config = dict(
    d_model=448,
    vocab_size=8192,
    init_std_qkv=0.0271,
    decay_fraction=0.822,
)
MLP neurons of a small language model. Each row is named by its layer, matrix (gate and up: input weights) and neuron, and shows model dimensions 48-239. Each number is 128 + 24 x the weight over its row's rms, rounded and kept within 0 to 255. Numbers have three digits each. A neuron's up and down rows have the sign that makes its largest values positive.
After each neuron's rows, "fires after" lists the tokens most often just before its 100 highest values on Wikipedia text that the model never trained on.

L4.gate244:109114140141119073118141143102163172125119096131100069110127124133057125089134110128143111145150133126152149137157149153128149122148135188119137134121129177144095141155129107123138173150160090145123170098157152157117146120137112134123100143122146146131094148138140125177090129094187161160164104123141114124106095135155160129123143102157179163135134137118124098175152168123142100158116130161085107131116169133145113131102100104135112111116119132110103122135121172139096125156121149129143162143162122118101138132150106133119103121070113121129154149090100134142141135107147126166
L4.up244:143126105108117169112072160108133144087152146138110138151131092112140130164135169123128156095135158129139132109141111113158140094157146156118118152093130094090132115173135125132094159115111115123100130156100147111099115098141098094129104097153121141098136129100107131107112167083121185110101084137115142124115115126113140152140142140102145090151096120116180095153067158085105126135135124125122105131156152149087120106087126154102126141184190144127081127164156108123136151133154134161125136135131134117107118083164142131101093187115071158107115133130173123108154129108148160133
fires after: "=", "\n", " ("

L4.gate602:128079142124161170137084123107167158137115081118155146139112116130101150124147096143155119125124106123144114112150074173148145165137113150137151087132134147090125090117088146133148090108124114125164154161144122130123143144082088095095153151103121146138178155101151143124071172156068146127116093111147132129119114129121157180153105124148178128158151147155110128145153132102112074116092126154122123185098125160120112123066153116142154122116114095115109124109139141098134153113099115123145130206145136174110139159173093157110099148100152120106135131148101123131097097119128119143
L4.up602:140136153140146148136141167130140177117122124154106131154114120106108112155130154137161118125152142113103129134126142123112094147164143099128141130054141135140138152129142114078186110127131115122084143152161124144103137127149137107100157130119138143135106146136132123164151155091147141120120122098113089159137128130178142146130142129110137119130038105153164128163114130127142132137087113149130121110147119133143157114105087081116050185163143129092155144105125110090120159132138123135168117134176161127105110163117123159098145146125166111108125123130109151179146150066149172124
fires after: "=", "|", " Preceded"

L4.gate882:134077172131113098124162142137119156142136145130103119121150075124144124108110146150142162084103157128097168120126094120128127154119113187147149158112148111122117151115128116128167119144104126109127110127112169096166121112097129120126107139121150126109125145098131133116168130098106120138137127180186123070122111123124116122117103162109064127097122163168139156103163128123158163103160132108135119148114166159145091108134101133137111130160106104137115098135104144139121148150097129097066132125113153090141090137167165123141159161123122135128126097142142102131115136122090119141
L4.up882:176126133150127077113138132133128175091128161127153118141123180117129129133138109131077136127104096126125158097124170090105106152103123118095121128117125103122171125185112101177159165136134151118117121143149118140137088090129104147142124139111119135160140146146111097087115111155111123137138127155126137151060120141105156121099122120101128175146081117102115078128162132130127131100145135108173122102127118131177145142104133138175147084117115135116117124083085136179113098083151101084141122127128132160153168098125129138095110136117108155136096155069140110123154164101146121089
fires after: ",", " February", "|", " April", " January", "born"

L4.gate578:153120143112105151072120168127118160120130102168140120128154127109126151146143134164110118115142105141136128138099157140145133093141144145131083117168184100102127099156107119137145144169087116120180139114117117122151143117116137086126086106078115128089128118147143121099131109098117134166185150104140128112122126137134128097115093151151087127109135112131087112163168102100116173137179150088126125133141139139109142127114071116153137145138174126112159130081169159163130164127134142133131097112106155140168143106140093109147103145134099103125151153112124093124126123117056125109
L4.up578:146108139136168072110158110118151153131146130146101106162125133139130155113129124078110098108120092129148101106135131156122131135125148128142101103094116096118102129108120133151171110091081156096106097127116108112117125134142108097158130147121132106156118155115155128128118165143092121154147135145129121098082125144168109147129173154112135123114139134106152166162140130100117114153123192133157091161147150112123094138109113173128136151136129107097141106073120124168142152144100128166135109145137154130151142116121161121169135119088106141140073166127090136119156112149111061083
fires after: " |", "|"

L4.gate322:124116148113098132085142104111130125165126127130117142141113133160110081115102092129146143163102131124140103136104166139177094091106110090108148107105120118119174145138139144138158176136136110102064138151116085113150109065176109176111128084145115128183160105128119129150096097120147138087167117177139097128139137152118113165073121149137164104184151113121116138128143136134124123113114135126166145096091113127092092154115117165110115122140134106125130110125148144120120138118151137137121165112171139114153088133197111138092155080106129163112109118093125117084145160115109113092
L4.up322:114131081141126132094104168186129109132152215118154167178148142123115101163129127157104143108143107140119173177105113133154140126111114107160099129127126130106153139131123131200122135172077210166176130106132078086138129170142149115136155162106118126125141143162147108115177114130145100114149115153114107142133137119112136107098121125140124143094096086089138116137123153119114085095117163112194128096153141110122129110128141149113125102155145137142129072128167104194165168153142097148126123144139156126186138160128139128115128097171124154113141146133134118115142113104136127125
fires after: "|", "-"

L9.gate358:106155121139129141131119145138170123161148057138100127131097122125125100080135114115146119101097112120105141080087112118137118097136120106160112178100116180138153131136110146140107164101122122110136125133134146116138149136103137118119133139158115118143070136188131140144133114128150110096142161184137141116134116145153105125118166094125156096094120116113092131135146164108063103139097105126141142134064146115139154128099151146128137098140142083154101073152115108083090086126102113187135108104123177129104132134111136137121141204121123131133094115114094142160124106152141142089
L9.up358:104153108112136122133120136119134101103136166166120112121113158175113118160096117173136144120118153149095118127154122122102127127111117148139158096086130151134173121124121118096114127097131144121104149099132162119121127127092121155172144110120158149152110165113100123122138125107112204129158082138155090122138156136143129145111128149094146123121127096178117111117166103140144113190106144135117081105099118122089150102176114138132161162137128147119155124118118115083166133136119154157143163158097139113101089105131126130129167135118122156116104134118119147110128100165109125133
fires after: "-", " Der", "=", " B"

L10.gate724:193099109127126119150092163132107124086098111184131096120124070116134134134114130122147143078152122148147139132093077150102129168171138170094156110144100109133127091092143137100094162131100099095091184114114133124164118111141128102107110095131127111093114132232141096151153112130123142161115112137119137129150129110177144100143160148135134136114162155165142128102148173114140119105133106125147133129155119135143101156147097123094125123089145125120132137136155130130111091110109133085149119165166128134115163092124126110095126107132069090139155152128127145176133138127109132119
L10.up724:097139154145131123158142093119102160118188099110131118146133137137136165080146114121123126121126109116128141127144107092120129133092127082099146125168154121133104090168108130164148149124153114114095109134140128095130125130128149118167098102141194100125152127154146150138112134115114098130165129129150107131149144124140107123084170082139154106134150136183133161097135159115117134123130140098174148140137143146114140098155107118136121133129116098135177158098120135154090171114138107103142093133123104130097173137099107147153127175097104127092128095122145075133080091146120095133
fires after: " |", "|"

L8.gate428:110150126099174134133102129072170159125167093141138117108157128127142133119140111109134126150083143097122143148154100141108152096153123120166122086122129122130110151128161104144136134127166092123149153129116130163074131147081136119138156121103107097140086106103138092110149113127099074095123083153150128106165154187156086112099145099112121155145147131118115109100111154151118093119108165136141094147117135108113100132138135103081103139168165123108176111120127093110119127112133135157109099123126184118117152121149104102143116111145104095131116078122155157147117092101148141132
L8.up428:088113102178103175156099114086116122100141106116142150152145122122126085128103133105109158116139152123108126132164083112135119108135114161146156163137122167141151158127101142132114115101149125124117156119116147144119105136099154116130138130145115120115147138124078133131091128129102158130174126096128086154132138113150163156147123142114119142131142129164138163155125134146114128120108128124142105119131126103170137099127158120135131137102147131131126121160121137136152094142147143157113139119110169096115115126130168136144118101100135136137127139118119176108145112120150137150
fires after: "|", "-", "\n", " (", " MS"

L8.gate562:161119170148155128137096139133104113106152157086112141138115108135111138077129135117127128123129184126084133083127127140103111171140069154132152120112166120110158102106075147133141159145100075131112139135133121152149129129103107108131141126158159141135112153111128133140136114154146173109127142148121082152127096115130112120144089141123146103117084142134111122120161131124152095150083144149117139138134103107144108141118148136133140110155082156149097136146102151125130120116155112177149150139114100126087171137093171116124143161112085173119102129125141190093115107123140128134
L8.up562:153111079116092164184100112147083093095174173140139106122145086116089125099144084125120135130131123135122134148113121125153132112135101113125131116113140157169168095120088122083098137123119099120143142150094129130101134094116097087123149092098148183107128159120134130114104111150078092125122135115148106153152153183149099125107098115117111099094093112105108170180110134128142173140090086129134112171146172120128129122208113096127116147110150105105116112123106145113098162121150106148146121117118162121146140095102141114119145123086135133141103128133128104142132082121130197119
fires after: "-", " Der", ";", "ía", "{", "."

L17.gate263:129149154133143095138127071130139142107147144113109152137164147103128137150152150150106144127103119106132100103084201114132145109158159124119156132115141109129170106109138134133108106118118103095105086147141128149112121086146128129129132110114140109122109139134114104139150144088159133139116159098134166130139162109138178121093185120161131124100093143120138142171114135127098132104134143097161131108144150134140170140144113139128173169144112154173118116118135097174194138140086178127121096146097101130142118130117156130165137120142066159099153098168137140090141170118107139102
L17.up263:095109083134118074146080107120152114125165136111134163147155122149126066164151159111121128152125107138141121115087180128127116147182127125116114148121127075150148081107152130120105100066139106107116109144143098092105115142119142136139129116138089108111144128132104099152134130122148141146167118108090113078146126154180150138103146094103099152137128131118128106147127136090148152147154160111115124138153154176134154113097123143151148178108118147168107113132132110126177120134117164096129100129128118134123124129115082147141153181095104143136155084127132188129132123131146151134
fires after: "  ", " —", " •", "s", " No", ")"

L9.gate521:147111148123129137146129111122164103088132096099173130127159125169144144082148161132164090154125121182137104126131105161133167112139109105142110137160125136157122090136132135153145137108135197136124070141156162117129110124104118138158105111152165093098133103079163135154130120135103078129170148167118139144170114110108156144124110098115126149107129136143104118150176128097151111135111144138068098108113095158142108142106107112126141114124128132140174140117121124143132156123120151159135167130136117122152112142106133104157102103108165082086153132119161079125121136098119089112
L9.up521:138141125124134142106155133134123160125124137127132056137155122133156090133117149132131113133103144119150118103134107123145168162110143137145135125152078114119097100108141125124091111080152171099165131151090103145137143107115176092126126143070105146146144169119118128155138056089159123136085113104143160126109166121131152156105125099141125137158114137191133105134125130136130146124077143187186113134135128174132135129141154051107155128149112162153101146122124143141123098138150133162121160147148135160080125119123173134100170126138136127139155118091172125103154111145113160156
fires after: "–", " (", " |", ".", "−", "|"

L8.gate177:158114161093095141143123102119151142131165093090140051108150148134150139159127165123130134132160088149151137164077122150100129103124127139135152116109128107130099099131137170125138108110147133135141098130124166143113075157100121146105170141152152151156129111133141118124184117130114116141090134129096121111121103144234163162134160110122126136117147137192150134103078124129135118126134131140137153133131110146147156205090127138175134136163160159128132142119140169156181140104116156124119089117136153116186105130121100156139122117083134122129160176164129114123104148134051161137
L8.up177:102103109158092126108108110144142150110127135100133129149104115151092105125130105085121138107081151102131117150072117150134131163073116153105115159113112128148115107145134157134151162088139153104137107121125074126104138132067161152137158092129102140145131088113140156115111105154167152094160145105141138136122111113192123134130120119130105154111089110151131132119118138164132111177161144079112104095121140168127131168148125115157144128143141168091115138148134143093117092099102141147169134145123125115134113160119153126130156108126110188115154134116147100112100168133102120118
fires after: "  ", ")", "4", " 0", "."

L11.gate25:149156129141112119130153107123132093142129133127129183097129123095118122146136118153157075152114108134158158130118129112131128112139133163136153132138156136124123117183092135116169075115148168115148118198128124150125067124119078137123123105160144105140143116093109164128155128098144174110174154128123134172074139128113163116142141132114115146124115126163131136141138126117109095131123132137092112144117126161150135151121088113132150109172180121134157133106174149139159134099169138129131126124137134125153170107117110122143122109088085143120133115152122125188128089111122112138
L11.up25:180157127152107144158082114101123124152098118142115132121072120146132111092129104142118165126148072070138099132078128128154136148154126079092108100108131120122134090112121112113128140151112127104153157115131173143138140147146069117135072163166101150124144154147094156125135125085106169126168100109107127156115157140133165120144127117129167186134137123142142113116124123106086136177132198130104162118142121165168139070134106139097128138162162115113085168136154140135112097151144149119100128110121126116124137145120095094120123095121096133115147130130191104125110166088140118093
fires after: " (", " |", ".", "–", "\"", " Edwards"

L10.gate407:136098172144109113111131176102168131091107106148143111126134141071114125167108151131150147147116102108147148135139171169139131166164151133119101141103111119134113124107126071106116139122108113143139127113126146161121145115145135145094180167174108154146132111104147135154153155163126093106091147128123133134143110104143177146117150135125133137160075116179125157128115173176147107130077124125087138104129160109105131092120094111109129183156162148127108151081134156138139090148120135123109121156126133100124097115114075105168126153139123127114146096112166114098108147124124153141
L10.up407:111109147131086132145141198145125115101144093150117133154126157159132147142111118114126127144071153128140114124122133140165132123134113137110132085092102129124116167156127116132172114140125100128104137167099125169115115110164106144112130139158067091129146107140111131154125150129122182137137142093106115097138079145114129128105132099147134132147122172146129122111149126147125167132106114145123122122134153101113115109151118148136089131156100118122160072095146119089138134117099148079106130159107158118119085131131109132141151150120108142077127151156201149116122118129072098123
fires after: ",", " |", " 9", "-"

L9.gate447:156141118152138123126143104121114133129149147118171168145167131132101157113113160131140123104138112166145137114130107150130132095085079108169140076129142152138136131159132099118197129100114160169135128087132153124052091151114107110090132175140140141120153103135158147138180138150122138099112127119137090119159093093128102116139099071123133145156150110118115123158098137153096095128102118135149140139094128129131130153105109068131125171137124137135147114062121131103106145113106118130154124147100151144101136184130140185117103216128151136134117113107150129113124131116114134103
L9.up447:081095092170165134153088135170099109126127160108134132120127116166132088117150084115101110094133155144100142118096152125098092131105096104119131130118102120161136165093081106150144132148095132122086159128152119144109138166165096127101110100132170094129098139111141144156127147084134154111125114133126096130135130123130111131137101119141131110096126106111119112133129135134139124091121085105151118149084168131092148129131128135099129141132106133171138135154086113158153135119101182129136147149111102144121155163109169139105136169117111106102108100140112112147115168104153153132
fires after: "\n\n", ".", "\n", " Mar", "-", " Case"

L12.gate677:199128152145084124142080177128126132140126089134123129123156122118188119122107140131048112101111114145127151113137108113183158165126120103128114131070137115108114134107083117148116135134116158106141107074159174149130163144120097123127162135101125094132113102142113111114128124146106112107106116117149105153107116102140142118190147093131153137104108102111152107147146102138180165155168137113147152132112094166126111104140103137139130086114134130125144128167144131146111146138131103169099107155112136155126139113168137162140093131131118158133174102110105123126130148137121064078
L12.up677:121148152118130124103116122091115089134143143168099116118128154147162147141121122158136165115126076171131161162130152129102155112159113127165162109115190145124120122101132134162135126137167135103130129090081166158177151201118101141129145103100051118114136161098090142130122134117133144147145134121101100188118130138123111099140168127164124088118128148121122121113118140149085106106133170114117159094117142114132117113097189130123133118098101065166161164105126141104114146118152122148095110107120140176102104081115140110082167107127138156102102117097075140136188095103068142087
fires after: ",", " New", " North", " South", " the"

L17.gate185:129165085137128092135197070117143117107159102104101134128117130142121121129165145163086107096087122118127128117139115171128118136156148118099163145145117109119138063126099090102085113129146130112103146113119134135108153088126104070053131151157131124174140105141131174121120112099147097130151079132107133095123143116051124114129164146164137117149098113123094167095124141124132101115095127117134108148127155127146104129109137123136102131115107129134106108060144136166096116116168123147119144114155074129118089102143115129157134123166126128158128108125072119196158133092118142165
L17.up185:145169124122120097091130090102117115121139142137107085122133132105142123121150092144159110088104096097125122167121122126093117130149117124120139146155076069150106121144127105132128125137107158119108082123115129122099113120151151127120106128142103115169172123148134144148182107114106176145169118095121118129195110162145155140112120146107159110125100124189161154137152151156133093137138074103112124133114149066153164160122132150078140103123127121106131118095139112135121110090155098161182144135137116111125144123111137135120150089121135135149107137101149120168145122149181133164
fires after: ".", "=", " |", " -", "|", ":"

L4.gate379:102140164103124106105134142135124132155188140108137168154103120085103140112121145136154143147122164105125141116096149115114144135118107145110112155122134129116146084121122149125103116073122142170127118134114155115119135159139119160103119150130152164132135128131152101123121115099072144157092116083138126122179128156109110147110106132147171126163107115197075085105094137118163143116079148128129117159113118136113156118117108102079091154148088116162147114097130154142128211101083096094094180111139091102120106112171121116149101148129145155122154177144133103117118113155145193112
L4.up379:107164171130136139138117135107149132117133128113108099140107097101151103129135171115092160160159159150149132157083100105097121140151113147104114100103122125120148133144152116176166142102135139139128127169161115145109110137097116149118132119110112120133137108114121141111120140109108188149134108161170109080113121121118122120174098120110114141097137160146111170101095110082133113109123124149134115156179166117128162106114106111076157123110137152192107117106145133127102135113125109149166140099102141132097115123155160144127128163080123100166111097124157167125158095130131101139
fires after: "=", "|", "–", " (", "-"

L13.gate175:097133152116140172128121116122124102081181097147148154185095144097129144132155108124095138134149123145146146169142138118090163126125158082124103092164054112155157147116126151100134152125117130155131142159119133171133117125141090136115111140149117090104110158125133115161119130165046163137147133143114115124142115099123141089134141119148102116070144139118146093133133118131115124120115072101130185148092124154142097184142119143140135131134155164155124135119120107130115177127134150105110124135136131154146151060120098150131122139071125122170126109165115154127139122129123155132
L13.up175:114112131142096114153116088173154161112130108105059137084099163105124093107099124114145118134103116088100166105119130140143152103128131140129128078123130113144125138116131100134127151158142108094120133139128092093111095144098144112104137126136123150198129092138105144131154145137152120136138156151138146146140150134153131104144125166149117169088118148150145156100151111122162110163126104109137153105110135099115141140082061114117147159115099135149157159092125136092128160142114120110086109118093125155129168105082100114091137121103124122141144142123144156149098112131172144147
fires after: " |", " the", " from", "|", "-", " ("

L13.gate250:155135136133151143105128193151123171168108156110112146105170121151126162154140173148102133107153113144111140114146128143123084147116119090135159078164111126085121114131096049131128137132129130117103101125099122061099127082119158122163126118147132118129077114075134145145136140102119107110131134120108154115112082120085097123164145103138149144126157148176107163145118122078116103141098091177139137124141133105123163161166133074098146123139126131137138096117147179116126157160193163109121105115111167115149115133135091173154119124149124125141111130117087129125130117135124123152
L13.up250:101125167111126163113145090084114113170129127165120126106118123120162169105175142138156102114148101144119108142109126126127117096143144139124119152068140055134126140131137135108085143127148103132116122132144129108115154119141113126127116120158119166161118098079102130113166127123097142140150110133134135144109131146134142147152135131142112123164161118117118084167151163139121106096120142111125137108148123151128152154135145102089174105135131106132123158126122110142157163165128090099161097104131121039177115114121096140113109109135145139134104180164147085110142131168133134128
fires after: " |", "|"

L4.gate207:144152135141165117168120132120080114139150160115142104155150105178089134124109113091133147100153106113174127106117111125127089117185120133122171090153131140131113142156101152138125169119137136107153131115121160134091096149136121138114148117168167118147152151127119095130136144147135112172114157126105162159173149109148152097096137133119081141151170120123135126135148143142137139117121084147099175098138128166129135156131137153119162144115135162104128153123131110172200075089122163143130170109095146134168123162151111155154186133110085088101119141170122140123084112145143143087
L4.up207:157119104167172137147149097182155095066081147129104120133122135090117160144139105133138154154162146105132139104127131158117143137112127074113141158093114160131101074120145131133101125110100118155120121129125129133171156122151179162151129119168115140145113126099130075113106110134135108139113107133095110111163142137184130129159118117134149106131110101100115138120170128140128118133142104132170155144150145146106167151122138158108147119145136135145146109129140121134121177137162158114146120130122109078154137099096117141086128107141131104094136149094127119138094162137107116141
fires after: "\n", " 0", "  ", "°"

L11.gate591:117091160125118095082164134118128129046142128150103110149107127122141121184139093090133107125152106123097143132104114149149126124130171096147138114113105122113126100110146163122154121139163168109139171130145157125146184113130118088138141145138148099142107169160158113126069159137128123145133117117128111081124107143156109127121095131141131118162122119152105127111133168104153137150171149118147120135121144161113148147105157103112121135119139113153089150167124164129105148119109118121120154105140124141165156101154129129111122155154104098132162071117135113123127091132153158113
L11.up591:140125090114122142134156173102128153159160129156131131143127130132099171112148186107140102142156114147132173125052124160082152136098092123175168139135118081146103132087174124146127107123149122128126122153134144113156141144113098138130126105123152160076133132145118133109157109101113136105045118118170116141097087196114140151129105134128122186122075092121144132143091083144120144165159135195150136159130143123104164155125117176162136134156129189130123149103138142140149134103151136132134099113134089107164126150186092119131147153146096156108169147114139157136106119150180117149
fires after: "\n\n", " \"", "\n", " (", "=", "-"

L11.gate803:122096140096098137122092160116133127099173171156121159118108162134144140114094139132142126131190133127098152107152131146102102108094108139149110094097136132097155145112137162128092118166147109136082102143139156112160131148122121122082152142148152095155093125128094107145118144091138163112135126127161125171164157143135159132106120134113153064101126127150127133166137147118116059083125128142158104184098132110146074156122139118159124131103127188140119069101114116110127141122138135150140156134180165142131133127109127129088143110139128100156159126163117138115125110133124077129
L11.up803:165162093146097153145104141128170166073101140125092178135160134121135161140137099077133137159129130158107112127161103098151113138102123109142141149125125124118148142114140119147132149169129120113113113134105126141123127123112145088120141094157122134131127177117164139145131155135101135084123117084139099107133144145108124118124139103166166138125145126128109129135134181143134126150130132166121167104154126115106120137112162091169125072099120095137114134121143096153140117099130200142182158151140120085118103121123147129122087185115134137105131129137097157111133147156159100140
fires after: "|", " 6", " Total", " |", ","

L9.gate5:134073118127180143109160153091105137191097136162158125131143122120106153084111123161120091130145148098144136133096170142114116132123174082095135131134114162186131128138132133118119155090099129090086067136119101151120101107071142131135129121108140129120142138156106133158141149141149124156118163130185143129163112137143099134134148127113149141127130107155115135096154122109140141137120131135159153132134154129118163128125120107101158121135108122121123140120104134128155107098142109160124142086107146121107098146085145146130120141093154112127098160136174145145120132168143123164
L9.up5:143150177123174097121106093117151123151142116148115116123108120079135149135137136135092138116162137099128145104126164088109072119110132140117124151146138163142130095135089124132137119121151112151155136102110103143155157152124114126150131151149105140142106144122070133156107148096125155105130117147099117092151111108086146107120116128146146139057111134119113138127066109126142064099112135105117150123162157113117091155158122102109138124094152121158104175117123154120115129145124151100146161108092113113115113127138148143152133111112144152122079124119151130149134127155126104123
fires after: " |", "-", "–", ".", ":", " February"

L8.gate198:091112160153154141131127130086124135110087120108143114117138097121161127138142151116138100087120127146093140137130145159170107164150123116117152145101131174108135076131139131114128126165176105124102143160127167084123118125126089133123140158124132122134116149155166122111109160177130111139093125125127111114110132153161108092125123064113177149173089169118163114149110129142134147119117096094168159084137134122102111160090135130144130076138116185153127124101152097087144133127068117166103105128131091146105123135109132160096071133121172098196144142141114139114116096109107151142
L8.up198:115182111111152101148145155106159144108152210154128128137109157129099122158144105127117080130117154100108173139105125099151122084102115126102104099172138145178138101152133117118129112142130153134121130123102109123087131107154097111172103113126147142120135128123132137155115098118141134119114144109087131159136113097186107091110105123144098108138102162155118137109106111103135161145115136124127110148129127099138140151093152118098130138164142137115138080144113203136110095098105138126135112136086137129117096116147127090122136142152139156097126140133146157103127122160130131152
fires after: " (", "-", "(", "{", "ce"

L17.gate72:114165152118122072082080123133114145102124115167111174139179116086167128129128103165144106112172091143100124142112120104128110152091114141112123114124113155150149106100146150093124154159202118119086124097104132110068132136134138126147089143099114130167101131179168114167142126163134128136137060135110092092123141113067128133146122141119104119145119071148111146122143137124121117145110151133118080139152128153125097110130130171097116123126136141145109096139075103131120118132111161108091150121151155125139163141129141119107099130085157077174150143172120106128147157091128111125
L17.up72:177131109140124119118159137121075086155124151116163148118089188098102158139096156136201112130164123170134127155119119119133125125124118130127155116144107076157130127099102132151116136145150190119165157122131123116110122150125147136102147107137162116139123167149134086109136145070120122088119121073128115095144145144111125132132140111121116125119138122093101099108121160119123102116111139106159110117128140166085110175141114166156100160108167077125134139175128152169127147162159145138139143144129109144127122119142140100122125129153134104141145131131142119127122132148077135192
fires after: " |", "|", "-", "W"

L16.gate831:103143128105157126106144070131139135125105160144166103131162165103115127079093129139143130144094131104160124172132167164132075142132149108119108129145136123092118133106126106118103150131161146066107151142124145143107110124085100136134103089139146132160125128132146137132154120110123139108136128149141129097081156096108152143132155145106098142096097149144136122080175146103134136131149143092154112149158148100132141150120163114124163132126135139147109108133173122117109125098140149164114113157128127107148144144110106083130133126125114108081158143105145121166122130108167151156
L16.up831:150126140096103138134187117142130128118093132107136111141140107140136099132120119159142143133110094104109112140126119118137167140134108132114140173157136156144121117125097116111123118088122126130122141147112089118163139159152158116152134146144148187071133137103126160156142168081166130158171154078089149091143140099084133143098193148165134156155110123147121111121127161127142130116129149104151091109088062092124123124148146148143164142157119163095146136089151141131084138119162101173143151138114105141105098127127169119166152129115140113153145082130119160120134060112161123168
fires after: ".", "="

L11.gate856:122131137099109146117138102144151094145114115132096124096170127100133182185087140136125144095125129096104142124159135106173136149114105140138177195156092116147162143119123152200102119170121117137166133139146114127179120101125123104117122142084117113158137140103141101121129104139103136090170129109140121167089142091126142117143104131152132138108149142093125111129133123093100152089094142122117144114150128123148144122126124112158120098092172128134165108152173126120118141126099152118141144111151139079133126088117173127156114157125161128114154095115140133114090168120111127126
L11.up856:146128135118150125133120132122136111119120139115068119125156123128144138134139124109134115082117138144100138108124094162173166135111143147139141089113122154119118140152121125134122136103093113076085190135088133128137082105095105177154119097149092145140098165123156084116086110123165117104109116167109133147167103112149105159147159201112129106143126119108122138148135154144115112107126104111130185165126085130174120119112137120162136133109114124144166148140167164088127112158103169173091154145137099138132108117113159128095094149100128131148148121139120087113136126142132138107
fires after: " United", " the", ",", " in", " Arc"

L13.gate284:139087109111126093141110141140111131123133124093127098126098117104133128095130157110164158102151129164123163151126111181116132116144143127119116121129083129135119087108111127125158118094117123129138070131143124155152139122131109172113129116093157127142112101127104124171134160143102091122089133127134131134099130126118124089162124136104150103123065097137094166142133109151098104114081113115185143116118172132101137104138116103090135116161157128123116120100133139072178105114140089096105116135099140110178149076164115195186124120154092107113095140150142083151130124141109132141
L13.up284:146121142120129136128103119116140198175100083113147146089117104155133139148127127111120130115109155134124176183129145161154116147120094122113124154132117136127118144131166124109124103120157129122110139138140135150153106086144126155153124122134136163108101109067084171149096149120104134138124133090121136128132069148131084113080126101130133154125128117131154134097124111100143102145165118120140093114142157094115137112103144131137131118165120153130118108114102209147168180133083124131108120113143149143108108130140103158100181107109134116107115158145097136107128098175101083109
fires after: ";", " |", "-", " p"

L16.gate296:159165143130097089153092173098163126178130110126151123165149160156122155162106114179151114109116106127152167151177107099123126129108136119141134132152111137127120089162146087135153114125159107115097125110152125175083158112131144097133139152152115103138152142146142177153098126176148137158139121124116108136104135112094143121126145144128143123111120098141120149103128122131176090126111121132136147109132157166106089134161168068142139095168155141105133134119141127114088070103135135141105156144124131138129166104127120126123123124091091148136104131097087129139135175124148082069
L16.up296:130112152132150102113148142154136097120138131129126124121123113099121121174167100162100147151141117105146127145114110093107149127140099120086141105128138084122192132104088108074124136110162170136124141084126068106098119175136152199166117137084133103099121152153113122154133131081109146099141089127145088146109107148091119151105108106121123130086140139115096131090085101129154134074146153136117156125170124141155138108136086128152123121151147113108130136107156169111091124133149108162120107146086136153129174154120110157151113138150116123112117090079116100126135118133135147114
fires after: " |", ":", " (", " /", " to", ","

L10.gate854:124129114157134158148105130125156141137107171120126119139149115154137153121062168134121103132116139143136128163115147121146116164075138140148151139136079143184154098162095133106094131129119119139179149120171104104155101136098139134159110165138138108165135076100147175141166125150153145077118144136089176132093133107163123098147125133136177108107096130125144127131137138173112108138134116144127121116116114136075059119144114100112146138089138136108114106110120153148079152098111117115134110126113150115144119147154082136100173096123152135099150115085123166137116146125126100145
L10.up854:138122107133122143131125094157121146183171156129135122115132141100124115143139145083115145126150150096128130125105197131157113135102120121137113128128148136160110125064138145108121114118139106091091133176141127116164145128155147097147134123122136126124102140116117138165135159113112128140146109137088114105108159149104141119128099103130123146150054078087120149138188127157091187155139110172112143118103134160135130120143133160140112140110167103115151113138112100120104152114103100114112092117105155122086150123156141129130140121129135123128145171128176131125115170127130151144
fires after: ".", " |", ",", " ft", ";", ":"

L4.gate608:095095127113160103136139138143135174111126120121144150109140092080127086182137111156164169088156131138141160156126146152139132134119131117146147101145104098161103120136118138109124158134130064084104139132135108160136161155135121182146119118109135144179129105118126130109154120078121124126068099111168146170093083094165083124156123123134123111115107150113150101112119114113099084142148161133150133105086139145122185167100119122092154105115124137170105128111136105141124154100097148156099112091149122099128102106126155171082125137180095125102133112168166159152111138149126123086
L4.up608:179097149215133156115173131137119076147126087098131112155102126103162114097107147118119136119146131130109159126143141188150146132168100152152187134149090131140129160128140140127110132161146130100104121121129126110118128137134113137106103165136142104111113149121162119083140141098131098166110152113115141138122088121164139117129139124113147136118148133102183121165165164131120090128086108138126125132127109121109177097121104140136159100129175076145155123090125141121122153136113133115095128104129138143138097169111124134130063119136118136123092146083112151122137098137165158072
fires after: " United", " the", "|", ",", " in"